Weights of a small transformer language model: rotary positions, no biases in attention or MLP.
MLP neurons of a small language model. Each row is named by its layer, matrix (up: input weights; down: output weights) and neuron, and shows model dimensions 224-319. Each number is 128 + 24 x the weight over its row's rms, rounded and kept within 0 to 255. Numbers have three digits each.
After each neuron's rows, "fires on" lists the tokens most often at its 100 highest values on Wikipedia text that the model never trained on; "raises" lists the tokens whose logits its output raises most directly, leaving later layers aside. A number after a token or word is its count.

L5.up273:117098088122177151135136145110083148097118126136176117125145146142122093159091131108113098105113152141156129084129116161145124132108100172142148150105135104159145156132131144151137124091108156106142147109176093153124113141141187100117114102082104081132150099103085182129112146155099099107
L5.down273:112133117141148126101115140138074123104115128093126114134130155126121127107123123139123108133122126124134153105150171105145125126137171182183123162115089124135109132131144135171159111111136140117161095123108136148128107143119160164115109151147149099133155120139147132145126095144119165144
fires on: " for" 48, " of" 10, " first" 7, " to" 6, " we" 5
raises: "th", "the", " sale", "tter", "tha"

L9.up926:106129116116134148094132151120091099149089115185155079108169093125154116089097072125122144136157125174118112141132100122094156114131117124113152121181132099076169090163109168198137132152106091146159130148151109098116124122141173128127113095056173122095110110169097113128125175112152147090
L9.down926:100128137089106144134105170103108131119095125150107096165102127157153095119067150129186104111132151132122131147119117137152114140121149114132098118115112147134149154111141152100129139126120137093134143122161120078122151106138130094107062149147151089155113128123154139134154107123115132132
fires on: " the" 49, " The" 13, " |" 12, "s" 8, "|" 7
raises: " most", "ft", " greatest", " oldest", " founder"

L9.up433:128176109148157131097121174132099154136133101134082126105131150119081126155091135124117142131126116125125138121129115113174121097140122126132131117144205109131099123105130117103111111096080163174133152096118145130109155149074082136152128120120097159113082141120118177187107144112137126107
L9.down433:143145167142141136123100151133128133138101133109136155161089165126105124141162139121105147139138151166108119121112143113161122106133097110148129168144134107101125110135122118121120102097122126161130140124083143117132148196124089123115106166093106117131136108092156157161098158107130133120
fires on: "\n" 40, " Win" 8, " Gold" 4, "-" 4
raises: "Awards", "=", "earl", "Career", "ked"

L7.up578:155110124115111125138142097166166107176133142115144141146136126155120145093126151166149110119107100099108131092118085133110150113115119134143082121111116143154130122121157126112131073104121112147112110154135090149153112148090104151131119128154102124084075119125181097123127120156159163098
L7.down578:134141087151108115115138129168120129172139122138163148112106109136149120109108093073104114135147172090123125110127116125151111109097159155161135095089126121123128127134119126161097142134157124125086161153108142151182080153145121187117097094146078127144111119113136123133127134154135124084
fires on: " to" 24, "t" 16, " not" 16, "I" 11, " never" 10
raises: " see", " know", " him", " watch", " want"

L2.up433:122144115151129129121126136082150145156149107135151103145105133137143110151161120124163153151153119137105121161153116130103111122110140098079134168145159108119120126115137160130120128138124124098141134138115086094147135144162097162165122122147136132108116152120154137116092158112121127113
L2.down433:179155097117108106133140137082146129137118145091100107139175102147097119124157106158102121140098125116147103160149134110144115110179156136106117109132125122117119133117142123137096149096098124127149151158125138174128115112079120137171163134068135158141130105109151112099156153113133106156
fires on: "F" 27, "s" 17, "if" 7, "st" 5, "com" 5
raises: "uring", "ists", "act", "ated", "res"

L9.up1527:130115122139140119097133168125103122120109091156102137161158100123178147123095142152129103129174147100103114140135081128178164146136100128121147119129110123087169085146140124134157106133082119124132159110135150063122133158165156149130122167133171142144136159100115141123158138097152140159
L9.down1527:109126134100145143134177190137091134117129110099132081155153132147181134133091134102132126116137123106115124153118114116163149116199117145108100172156088101134094134165159127115157123124104179128118157132116155113109147137132152129168159154087140139126086129093128152181139121154103111133
fires on: " the" 47, "s" 11
raises: "est", " best", "ful", " most", " greatest"

L2.up484:073138134097142117133146103130115077142108116098152145087116122127151132129120124150159089087177153114130091144098156133127087125107128144124081142122169128099090108128146128148132161133123136128097129148169078131099105089177124128173099151140157138114075099119143131158131147110124111125
L2.down484:103128121148125179141120144129147103103126127093108102096098157083146152185106174162147146178128083170112097192157124105135173127152154128121153137117104151131130102104147145079142138114090162117120107134146121155134118113098119167161142109129160161161147111106129129122112144133105135135
fires on: "s" 92
raises: "ing", "ions", "ful", "ists", "ist"

L5.up1052:151121127122115127102108121137142113100116118113125134124166109129148141142095136110154119058155161154121121143116177134120118125108093130146110123161152132140141085120157087148108106125135130128081104167175107134102116139097153166126197169134091091153170131149173132136115152121104140125
L5.down1052:149131130136108149092130177114110141097104151128115099122147127139148102146133139103136149114144133116108135134186137137084125099160135104104144139117139173134117133109168122173137173124126123106136152133116148169134139141144123122140170122107153107125105152147136123136081101198163182149
fires on: "o" 19, "s" 11, "'" 11, "-" 9, "e" 5, "to" 5
raises: "ister", "e", "es", "ist", "or"

L9.up944:109133139134147110133090111134099099121146074087108132132143098119111126106107133095120111130117134134155142169115174101161168129149159133172141135126160161078093134128121133123156094125136136112162121139120134149133160150150131104122103153145138085123121134165112120121162136132099195135
L9.down944:097148124142113140143123114125136107130117093118098114104151150153139137132096111100119149122147146108152134100152088139144099150150127101084143133159150125117141116097148129151093133111146101111120111125126143114078122122120110134103152121164187120106108124145132151160132138141194132149
fires on: "==" 67, "===" 15, "." 9, " |" 6
raises: "See", "Description", " See", " Species", " Originally"

L9.up883:123165136096148103141151113126111106113143140174106101140124125098180115147136128139110115114104115080134133139135131131096109172125098114112066163164145162115121153161102085133130081137145098081118162137163092114074136145099164119128142128161167148150120128178155164141119122121117150113
L9.down883:131118116167082162125116108128089121086133182146114144165158157154124116130132096153057134119099086135117117141113161125104118164101142134099110085148086125099102148162104147142091112126128132079096102139148104117157113119124127133129117127132149137094153097119159157095106144090086137163
fires on: "S" 58, " United" 20, "A" 6
raises: "ch", "té", "chi", "te", "chel"